config.yaml
hidden_size: 256
num_attention_heads: 8
vocab_size: 512
norm: "rmsnorm"
norm_place: "pre"
positions: "rope"
rope_fraction: 1.0
attn_scale: 0.177
tie_word_embeddings: false
init_std_o: 0.00707
init_std_up: 0.0283
lr_mult_up: 1.43
max_grad_norm: 2.0
final_lr_fraction: 0.05
doc_mask: true
MLP neurons of a small language model. Each row is named by its layer, matrix (down: output weights) and neuron, and shows model dimensions 128-255. Each number is 500 + 40 x the weight over its row's rms, rounded and kept within 0 to 999. Numbers have three digits each. A neuron's up and down rows have the sign that makes its largest values positive.
A block is one neuron, or neurons of one layer that tend to fire together. After each block is what it responds to, as a language model described it from the Wikipedia text at the highest values.

L3.down8:544463560394530526449573513500491501514451534498528530475486533456465537496505458535536501504545517404477549507514449467453565524460521517527553577549469506517454481531502497516497473501559460527543506466511492521423534497492487576472517423455481464442458429457491490502454514511473473540497528495595474468494530477458468486512527437515546464450485559476480453523423435547515554554503
L3.down18:592568516473492515574525511543507490461507477517544476467496492433465495567512518481574476472593511448472480485566512550493463513521494475533473555546459461518479530446513450441420541567576551511489445479482559615456479484507517556484424519449567503487568532404507458478538536415483471554557563482473537546465538462531532536515569568619488507510467542498452480555462546513473539579502
L3.down39:489487465448491538504485494537480550551458516467527453522447534590514511515552470458477449542513505518539520510539550547482521507536463523443486614523465463520469553460516442418493512587520492458500448540511514433524549452507479451479519535500505527528456547460500520441520542437489457464522559482596520489549516484540488503543539518487497503477533597540544535543539502571453520513438
L3.down65:519480457454446525486513522560504483555498529514503544532441497442506528519522416498514464531467477552503481509534487540449474520564503485457494516480499439507549523503478524553517505459544543406447526480481510627488474559490508489505549480452466538426544491516479489505460508499547496526509477525499550520668491550521463546449541509450522488491639505500534509452582522523551529520529
L3.down82:531558593534472515468535550474456527519441418471575491523399543518514491562484500499497406513574533485466482425494484445483514507494454467545460508538500471475485486547456435538530467485506510547455476491454588461471510521483540501524540548565518480540533465481451493423581479520546434568507549549469571502489492519498538531490468559537468464524526430532520494548436526483523497547469
L3.down88:502511511510453536424447461507520515531531464520523540505516528558536450535435511445582399511489507487519516437516514462472478501529532462459473467592592450444434451497576543549540500452530518506505547516510528471549441490500495443489457471467500442548457508493549483546512519504521507512496537579533513549469448481486460500512491485486496525513528476484481534536468483492492481515515
L3.down109:427585526577455450502494493568484497542466451484540522495535532556489503491513516501608522560469526554483540429502458468502503489455484568517424568483433453464502554484533486521480503504489467522466479468476536475548503471491525452618447507460430550525519546497518507452498488488529429433497546543539497463473483510555441485574453533525498502522495533577436496554537527487462543498459
L3.down141:440556560489524521512513534528486471569468489448483540470351511485496478556525482469563470485516502526474514523463477434506497522478498474439521508505549554453542496468523522543507488483594504531507517524515469444489411462502453513500509470491491541511451472453487489439477528522505467546503553448513461542524439501538447502455505540476499470453508489520469527505468508400464423623507
L3.down237:505558560488521513463494566509503476543528473526494530474520480532480530495512545541542504521487530457523480400464492517529565510501460509541515533460467504478514433437485450497459527474501567469501530577455551468466497464397520506545476519493529472501461481510525425472431577478394499548437596557509447496584475449474448483558435504568518429458458519492493512528571480488555495523470
L3.down240:470563493421531562500533585496451513501467494519442542476481441478509484539505506548468552573439484544481470575510500466477477479503588465423535507517538503448516473483520461483524541435498509472446427450465513579479474553455438504559560506473445500491554523565520476465510407443575526565499539395463479496524568522492461541550555533494559440496552521537536552472422547515475488533435
L3.down381:437458564523479483554579460474426457535565517447522496561489498532509514462506563503458452434437460489524507579478501472448495586539499576508475517459486491452428532534514549478508476475476530524515529524532490579527467552434570474503468518529551554513415482499517469524467514488509542429517590480499440496432505482456502477456507484446537461516513550483469378558492544579407549527493
L3.down428:487527486474449481487482453533479476466572503454441469411534459446559560420492547453505519519444509499520558502486533544491557496431470555443516499569463486532463527476539472544430489521504508526554485507489530529485444419495458462470486563471481571513507501503523510510442502491482499475529519458453496518501469582431495514502532473463467409481475523486544508462447525552478479424535
L3.down431:537483538572469514502504494514525433486538566460493408500494482478469547523460490534501540488511473454421500471523590549506487530478463471589502476464536535457399510491493521547511528532526486524434486531464544573503495519455488555580527434484506511522474481594561602492541530512535489504445492463513610463500465513487488595480452461494481490490516544458425515505522462485456488452545
L3.down551:429454510467444525471532501538431494497530469422524503569516536453515508495515470482549521490519393446515449523450499454508475486563440541550535480476457440551547477481488594493540532506515541547395472536434496498580514489520455532449497468438459470466493544491558575572520504454421565508481525459485555469441474474472561516516537473457522503555488509509521440538518536445440530494496
L3.down666:470486542466501519495546547532488432510546551395587519553526469489531445529512461504433538515525461497519578501486524495477490570468505508401458569523473423461486499471531456408498551543523514478454517531512507521491538613527555497566526453536507450540512560524520493481448552538478478543505520545502404536429490500492543553494520519486473575514466431522464491533503418463526525492467
L3.down683:524492592493510502601535506511416467501561478468522466534499521521515500454467472484467468524523467447436509540546481488515459500481489504550516554454512533551531537548434535483479567535465530516470472481501523562481490570466473501479506403503540558500510526520526513476498526488509508495493477516460532508478536511491517481437507502442443493531476392463485496496458485472547454460480
Mid-word split fragments

L3.down78:448481502412415460572456483498477477538557544528490463486543503552502574538474502441477528531546518465444487516590503483486481507475469452514545477470438471552449511505523477563460533489432533456542518414488541569487539475499538491486480478458507560510514421476439508452575457501495481485507494414545428476432523426534548497492447459483554488516546554514431479486493486516461453516474
L3.down137:513431578489569470497480514503565487583445470532427535456549481526460490501482411547611583477491443438509468516475488521548549549483508488445477538452457472491482480560456446462526455417485530533405434499522550526458405510475582552536488429482486516490555491535448525497448528492452516462507500527489516466461479492506456508497510442512537500536458430527521514607501491536524481479504
L3.down168:520542461578501509522480486479466565481525497466516510532457518583519501442465496479531517472435485429544547516500526494543520447578562515556453527549488531496515469465523599504505478486499457551460509492506533460588537490497464501489571479468569450550438418507493457519397522431506503463517482461532479421517570469508513487516396495536485525515515565520503498551464554555493468459483
L3.down215:477462511495490429502509558508488503489474532489474481506527479540544530536548484492495502473481531535603449425477536473479531553515474526496516522511441432541424569504501573483471434506499531446568549539530447519498491495536501505547514481560547519515522550443508475425592490553559459478478472460544443479488472451473437496457448451488501501498494489553414554570588434509512466456502
L3.down372:540536515470508519463542525464547503481561502491498523471565514523502516461425492464480538471588487522491527426537513563530482492536440548488548442467489494505554461487576529498532524456494492520532457536445441584491519445570503473546548576535552507509481434536513468515572410489498531467527518561486434514441503394491570443521568481496574439523457528575416506493461544573461445552461
L3.down385:514494497549507525496456451521444532542514589500444440500460531445539513496446478516575527447477481398492459530449493538485524516417459590487498453454529535596510545537488507475567520453526539469511478412551536523462462555450524489426508439466450489453520522459449435493436443526498426506495475486498508526476522520531458513517489505495495569474447480487464484529495423518494486457422
L3.down410:478505505543511521491500513582486468601472537483515597442502496442510527544453511507520532544493495522429528481470495491485388550544492500470492570488508485482552500492552511461456556486545524505410566523501435452529451428530427494519494501562514593558454479487543445519466509478478518465499399438539502463516527457475496492574421519507487460495529489585468445512478504520483501489492
L3.down469:496526488597503443434484438497500514453494396483511422522434493562450531537522415515449564489517525511487460438563487482518456489488486445524504439504449444524558511461517513476513460511445484575538510488484548532503465559519466495546488450519477549494424505434426527511515485507528566460478447448531448477532498526502440558535435509436578461546552541504453464495491488441498403522423
L3.down482:417537512535518509502466505516476524515526457478519463613490458515464484474547492518515502444478504479537392535536447555463494470471420461439444502523399536561516425436542451548516470486516489470528501511582531491464510547567459489519538564509568472544489494501421522422538453554500518461547547448492484468488526483512522431590540420511474411527540539500479556529526511471415495511484
L3.down548:495446499508524516564413517550577494535465521464507454535546525434512521543485475588504569449524400544517424510502490435418489506537469521565548483511479484498501478448602486485545546488513434530565487457510471471462462515513510505485431494503510457578467491519487523578489534552480564510492523481487523444473534505482390500514501485451540488560505491541405473548467524530491536442511
L3.down562:554445449503545484560532492470463503512501457485490513479514495493516509510470489561486525524523510522502488533535435457445525562585466445560494490573472448536427424578458583503531500572531456485484495471499446548472556512538529493492577519554514465470495572504440550473462527551527476495529436512571481505407477477526526448475444488501468541546511510466506435509556468521513572486560
L3.down655:435495559455443500519493474517515527415472496462530481581464504487532535481546440469498540517453398489599497550487477450531494474546485548467510499461477532464489527549549518520473463494519508524522501458514521500504455526488517474549526488502441481483466545481460521448515399489467483475430464480516527567483523483456481540495492432555443507470560497499495478488521505489450526487537
L3.down657:498507550531514449523504454446543488477454431478498499524528498488540537450546506487454574529576541541494518523565602457520398515538455468501447511506520473480558545525531522521521517474488497535584494471518526508531471456530485495517523476476546512505527466483506533453528465422512489512476545465455462496482499410514473482574486460544519552513527451576444484424489544431452499433455
L3.down669:458489430479489454501433552545441456549551458471495498459454468545495471535464490481485525419546551464520493438461504482468444526570452535485517561470464442482462564437518485522544489507547536474517439520462571515529495502485473464489492483487540504511482486468504485544491511525556501472560527436470467492489539409555508502474501383561504432505561529523479419504436478548483481430466
L3.down673:531510519504507452521536546561498487463461449542516486489445525531579457456499442553511530489543499539537535502498520525436509425494529605600492503523557534460502458456496470507446414514501493425530480464455473537498544495438463402471448496512476524536506566472460461539566512501578467502539427490474453568553519549497515481487583510500557548522474490540442544496511468521472524501429
L3.down700:495518558403522503449418506481472453473396452526465516526519539488545486524534581483514487492535501447527566529491530561458518488525495571543523492416465513587476493563480524485530489470485494496529516515585473509452495566524458483509529506477458502382550517522577492465432490535545414472506508474525469508471529428564535519594481519535514526440528567521481498505439516431533509487449
Mid-word "o" and hyphens

L3.down30:500522547481494445517515437516416478576491553479517433443516554538513417550457573541497553498537540480525443528511499512508564560511475549502463492436522511534451453487508497492509553502461504466440532492549459516528518520563537394466510529543506468519529428496554498504462567434484537438457514428579434441499540437590514438449565501460454497511511572470504558481519486523482515494527
L3.down54:523518473480530497452520529569470514364490484486520554531470459499370445540494477553494458536473526416511483553573492538485435508502472499515464526552521474516511513545516515462484469524483442463458494506504537432454519487480510504494489477470503515500514542521466457488456451506484505472486518562528513557531520534540518543496497518583535466489458537520527480482514419550557523441506
L3.down71:572507527473460496463513472500525463559503479487472486501488484439574471482477471523494509526480524434481467516508527477563531453505514508441452466557485500562462503476563488463431510535461537485522450484525579527441439508465458492535505481484473461505556469559567526491441576474438569503475458460506459564548485519495507523487532460497484423483449501509536489484513429510582457519534
L3.down163:517492582414521475493519420498486493517550513452458451562523467550497486493535507567479461540470471505468567487506485470493487470466517548444541475558483540500475511495484490482531507512488463456550466517480526551488456570453568542520507501520426468497472488527456489517474492471487504455466543544533447510554469574510476500459444498466428462456469516549440481527504504563477453552503
L3.down177:526522488458541521452487499500444537458492516488515481514372494470422474513490448496550468503592482576509578482488507473506481526465520444530569517473504472469549492496451477430491497556433588506546483465559552543509510466499490490469523554500424518526600548478492545487481496473574474493510470500522493491520434476472526542410493512500494492473511487444465548509473500545538492482549
L3.down211:522506523545521520446437470589503517447490531577462475470471497568426485517551441508505467489496442439480484549441489533519451539524473504477534539502496494502522499543444448483504512456485445506451542528494513497473497496481476454477511515522548454519538475520473447551533420465491557497540442573454499495473493508513485481520533577542517514475582441544469577508494384517499456471514
L3.down329:573497497487430584492507566476504505499515488412531471494464488535476442504487554523457499533483516537438467516483544460507467526532444420493501496531420466477501508496556516572549493462537496489524533504532532437387544460458550520497476545506513525515497533429470567552509510477411537460515530546486456527433442462471550487442460512509407461520560527548503495462467498427491494561519
L3.down367:469563546436543545516545467526456491485490482520463569519476445504442457486558539512524516473403503493566459497530484487531506434528427454453534487527589479518545478443476472485473480449503544543530588484526478545455504556513442437484466464516530520442463478515504473524488544516523512461548490515539463526484576508487574497509542481479423454490533459491445535444520562510488418532518
L3.down479:468497474427513451438503478449600469471524528482444528531511431565500531517514550539553494456546464468487446488519473542491498490488516583503547479526487491508497517509517479493491463540516427526492492452498613508542469460509362469472514540499583451509489591529533533548494454448537508511525500512453481473436551484471525550455544520441504537582580507459511537503465523451569469476446
L3.down498:478483530468568532535504527460507495490497485524514496483482418524440440411503455463544585506531566485528428473529453438435519501485476483486514500497517471519497483574489475506500472485469485457447446488493575489523480484480518532426495585494438511506482529535522515520437465465480454502441421510516532518591491539472524556511499526440429513476461465486441504523498562586466449499561
L3.down517:552426556469471485480496447604535509546437500461476578525508497484454491584538493565476416552471456459486495529551491472474506426550547542501481444485437593516453506565612501463519574496525521600473527555543525516558451507437433504544501491493539533463500504521520540513468520468437533496517549544465510482497508509460492451502503482537472507545497556476580471521525526465410453455438
L3.down522:541569512513499583476481548521558510548516537509466522490502458520488577463521539500421386531482539460526465434473500516421483530480526520615400490457504523455448575455541448518441535492525505493528506578620506493441482494504523486555491490504430488487545545543515467562510492497474548505494528561508489506488493510590494530517468528487474530523483541485477526506490544531447469555464
L3.down538:456492486436456536441459518527460506502490421495495497494430436527534524506560488482528516455558510534507404568557516418519516561556499469452517482515522452555467476516494472442501509559528473505533473393487543463431451463436455462556464503500469439500518511470471555573516487511556481482482484429536498482471490461542431499460527556516562464493489500473494475476499529548444392485503
L3.down591:460538526478511488508464408441576470544543520540499561433521446505402443583492549531466497505532475484465520439461574491568498555501522489498508584563521470458532566485518377582452509446515509477498523468587519501514509509520405467450450457532458509529490510485470469529479522441471481496492498465591514523453477485472544487513529593478464507532526468454509460485490456475386408497548
L3.down611:472509541521563455525512555427500447451397546483440492528483534507458476494467516445415494520452493485487565516466531483486557444466556490501450516509527448562484476462430555540472495506516529478455458466494507489465473350467479462486570478527554507441557542484445491523434454494529512443573462567520563510488536518502499513432545530481492484617514543477512441509530408499488482446474
L3.down646:568515456492485453492494552527541471419495446536536554465443481463498432498472464457522462480529533558498469548496535521401455545497580517462501408504526450539608449479447503500480469524523508504480532538460466468488474526464524449453537518509487469502461521392461524499501519474475483522492511493469450503490457449485509491430564520484423505576536447538533522534560489520435497536539
Mid-word fragments of split words

L5.down305:486532548490514538498501473497560511536490531482524456535487458572525501551503518573495455579504555476553548482562465545514509542501477518479474491495543471544495516509411550480434416437466494485514465508507587418477534525498420530587508502443522474438512535570492434500477504457535521550470484557504493407509445528508498552561488506434487491525501485389509524526545384506502504496479
L5.down443:441616476482514499509411445489479579509466510427512481583481493572426506527443479492540485581543537461470478512542527391464492514471494514468464447533592448506489504519466525435520511480524484529493458415471426543476519485513454530521428503537519555553492508504522507544476529493434473472489480497438438467534472483498499495463503451535530483493519536490517583493491535576465516499489
L5.down532:474533503533540480465519491455548515480564534458487485498468484541466564464471533447497510512519511524476491526540442555462420422437553540584445483435509526544488505459436462507473480513425525508538497474555481503486513406473493525463519447568429538457552526498445468482523504588534492601485440445485499507527464488509473499419541520485461500454565514539541508541515478561520595490498
L5.down539:463551561472447432571551503419553513541470548485517511445577472455486500494481490571505411537410546519402499491489531437499545541458457563514437519485522514586479535456567529491472539506490468462526470507427490543447557557553494499577551468472458403465462553538505527501461499506494516428534464538514485489484522503484394489488465542556484502547487465498485463498550463471532432473539
Mid-word fragments of split words

L5.down154:455475436460537505506505465488488520478473445498483543505504487505480593467479511500583469498503516495476480514496488545454483521420543402466520515472472484466525536515539520495480474446551539516509513501496579497464475475523518471482480507427574508508529507549470509512505541498556547574536500465433554485559484459468431455483468523474474539421551512495452425501546456467484498522448
L5.down312:519490451515511499521506449487587531442514532482490508570472473536518483531532464507554568569414494477467503560580455482410515510510526489599541485472473465556476494497450481431388501469514432473529513400421505545537467524548493590418535459503524516524545482485488511565456449518538579520489496479512547510513472487557456506462519439569515455465425544489452490558519504494496476494479
L5.down509:486524539591534476523547583504516527527448498502502569488549564488501556527582448452573515462595448458530465464490480497567492481496459434467511564522470477538472511480453588494557382450545544501539458477466505441477509447554540527509492452482550523510498564511488497537501557500436460495488478460476497530495511478485477530493446492510522549498474499545539504483513495608531485499495
L5.down659:485499527584490418457575510469527482543552530540476546494495516429494501494502478534456419467473386498530493506524455544473463513478546538487605485554492498522513490465485543496481491505479409500505489514493500484510379461573482527496531476554501523503458476498477466493622398537527482476466502477495492510539471471518514507509514473532505499514466429551516479498439496526489505555442
Mid-name word pieces

L2.down491:500605573524501599455384495512421483519449486504426462483490475519514480513473504430571496549447540538528494445467521477457517500513504518534537481509493501543463498505574490495451495419492499460536421511489593580488495533499492464462473449523526490503586443483486527485537586456540451478433522562504459492550475461475480497516416509557437449427455500517520476507446469530469445463511
Word-completing subword fragments

L5.down91:549531502438453490548507453505534451491468496567441471505515494521501527445477502512512413471517464479507504544501518541508503461467495550482432510401536463528477536454435522471510556537551519577520486576480483493483462478420471485467489552489564543489383527500527510439511549525529498488509477511538494527554488505472545523456538552553525532528495574497337496461537525526466518425490
L5.down92:517568531448593563483507473472474460506482540533554437438501542519554533521451473485521485523527483521546468421466428458560493503547518495543496445437514395517427471504456494493447483545464487491488457533484447497554457450512484523538544590472517489448515525541457527525457541504491510515498430476466459464431434526537507525589513448487457528536443446513469474506546498489532516464457
L5.down209:473462510538506481568518497525467471560498444583542472518482496542504476477553485561488485494495446448444458547529472520525434531463554435519491485489585413427522455464603463488522462527505560494390450482559460533548492470513554534453475546508514516476545473497518466550532503488526488448566522475498484542513501526532533510512501475492487494465456562510527506456485467472483462480517
L5.down350:560473526499539515501458514493479499502484472432468497520492553453593503493490479511538476514484476454554467532525515523492515480463499557495419482503482492506556453443518484479418535446548468496509552564486446509504506496530554449518462485457474514504456447531482546535529531459439489420487452561461552527578477467542491581403558511595502474457558544466474428465516528530527445504505
Speech-verb endings

L2.down226:483466499500450450506466481414612464491485483534515561557499505552509473467436444516435624483500506454435509448517520491457506554496511479511479531518445525443474493468460499459505530445398495504498470522602554528501461584507494477492530411497540494510436473496452518511452543404546561478509528583464489537526514501498560499492507442437583467456471481494431454565483432445460543494515
Second-piece "er" and "at"

L2.down156:544481524527513492483573501527502509534519473448500473551534516503618510530565544552544578521479426486530453489573447602532511498502478423536555547607504474504452510468482493522539477442615477521518464458514548482509496431524575480514509502579455530570497509528452485585596562557468438536503472450494551452503478456488421588452507504556515510503462510465553526477473557516525495485476
Compound-joining hyphens

L3.down27:515559538515476533498556507561488526461468504555513493538542442482479398524446524497591510447422500493472544501463485516549565484470456529534505394507530546443546510419466509473428506424460462496519496467494485466490568558494535488540472484465437519477512536515529529410480486479474506529528475522530515440534475526466630489471481471508496483495426447507523534598492515586576469460536
L3.down35:476509497593401461572520465456504479479496509490556489464577505462477411605471402530511456499534437463480523479521500473570384497498529520526494497576576460481495462514509524449526568480508430561489508536551478431490524551485505537569479454465500429541456513484480524451527424514438490487477506439424480470426437518519528447441410488458531436515452521515489516468465425504474575493483
L3.down38:456567518524507493601424489490541513502548562508453504482469555514513490497518483516510518537466563506551402602427484477565500509531499517476444483478559509544532411439516479513512505475524504553517507435486488509477530481518498520441502505496528519432515529465520467556454530501556528472519476522503464461538540522485575452506412439483432444459447455505501534438525419474499494499534
L3.down79:578559540516447559495513521600483466499534510513421475529526538490538492426537457497545457513506469491498497552412482483401487427410523492474457424539570513519534475506439469440545450513549494535491550467522469537482466457494531453453546484547464473490550481500464513456457506416462551565473507480466560493603510553513602486470491512499504560434545497481549470474515528506516579518530
L3.down275:515522544493508469518527469421531433453533484529507474445497494485482493510512483539549488412451507469499482518530490519455532553490506543527470528445532535533439521486564494442504487488492469498442510454495568544427471551534510501504458516533478505574557502621437498595507500431570451508565490558461503463460536467499519490478501505507479530575421501474446536547505461527506535497517
L3.down307:489536500494444453526543435495517479499497475509473476590532435444518480519467515528547501478554497504495479466508454461515546510481539511453539511543519486514548496483528413524475544530509495513543548431523511420481468472479442463443532510515553552634447573459545517431541573479493494477523499532558488494465578513519463545527518457471513449531547517494480466572535534491494490518526
L3.down359:497455484477474482481504576529506515510619548438512530512576419480425504511559556468500461429532457499534474501520511545494538495526515511590535523430531485516518507502534499500439491528464492468542505503504533530557360497452443545487520566512384479529510510425482605538470486513500522548482498456466461536535465505491561451498496514452551441529490544528478483571533491433488445578470
L3.down418:516528529533529509515477461477513475500439473500431503497476445499505512487526493474574509487545546523527542511530502472496525583500476488522514510536469476565518467554515496501581486411462462547505532507485418512510495518462542483585548545584483547494498572486595435520515490441469528513499489546519517542534468467534491522471525541483513513516479519509516545484513547438508543462520
L3.down433:530527454466432479529509477528504480541480459416566489494473514520560459482549519477533525537512517471490500535528515613460503487472479473491470512476512491571481520482474500403472571445480545528480470484499557537558482494458478561632513400521512541517493464480512472455483582451496488544499535526453401450541450571521485554494424527461533463497457460485483560459486531435537522552485
L3.down496:484497439461450548488465506447543603518519450467508502499548458422467462428434502398510517404520552464512445548465509495513461494510465509471573480441503436416438509535495512437496474447446466529477502480548495495483475514453448502496535489543523524519484477439448505523473557489509575405482532538551505467458536418463517444449529498535472431521545513453456464539542551434524559480455
L3.down547:529499496520436495537447464547611546501482557571484489482535462442461445516507438525536515457506513510526525439510454511489477549461514512535489455477570573468519448490486466486550510507470449461459514521506537485468456531400520545446470405477499454505461476542481449506479511491443505521503561575534523495540531530518571497409533449520541486476474519446471518473484408514513456537463
L3.down604:532474519543441512522480472548530547487474651516453470512485466497486506444557427603517463488565449471459492533538477446463610535475521577463483509553522542449489566472507512499525502497503528475519509554532513528472506508507537609526501389523475484528518516511472510508556501499584523594482578533426487545555493548529520503532506482480503483466451559500520487507437493487471484496492
L3.down652:516536579551530458500475490545605546522521549527518522499558500455491525495529501514525448539517541574505470519574438564507432469475490480573522495496491485539526510529453415515540568431528492439506558533537512528479517461586487517473537470453441455498480543454527473444510517529424523578446492487470466474571527572395482521501539502466469484552460461503473452510468462496483456493459
L3.down665:458520503497543536444506476464509537443473532516521469513511504447478578544573514489461448504502451530486463483473458450481469480621475465481510529534499419472532532478449523488513512487505442548522582534474544428522525463481478555570472484509507544508480462424492501478431461568464537545547505486470512532452556470467494530476525498453480523477561557528419473458449553426506487507485
L3.down684:531534499392526500475440481565537522409466502590511485525461487588513474541491450476510520530518507518503396587431534518473500524465508529529446490494513526470526433492472461556446456486501545566450448542565485543513496458533524529451503516551482527496494520539509444508400541525481517513528446479516531494551538504480608477475441497482482476487519443448521518489541553479499513476520
L3.down691:479443440545516517579527506503492492483490520471500500563522497578569477498546458525510467511471440523496499522476559562522450480480429472470559542530495514493419534450502496487468450511508463433526498579545517481575507465503516500506530476508564511473455491540491468469482523473476504372485486561589500496512519475552538475523565478442520465491538480511425531463463552419465520413443
Mid-word "er" piece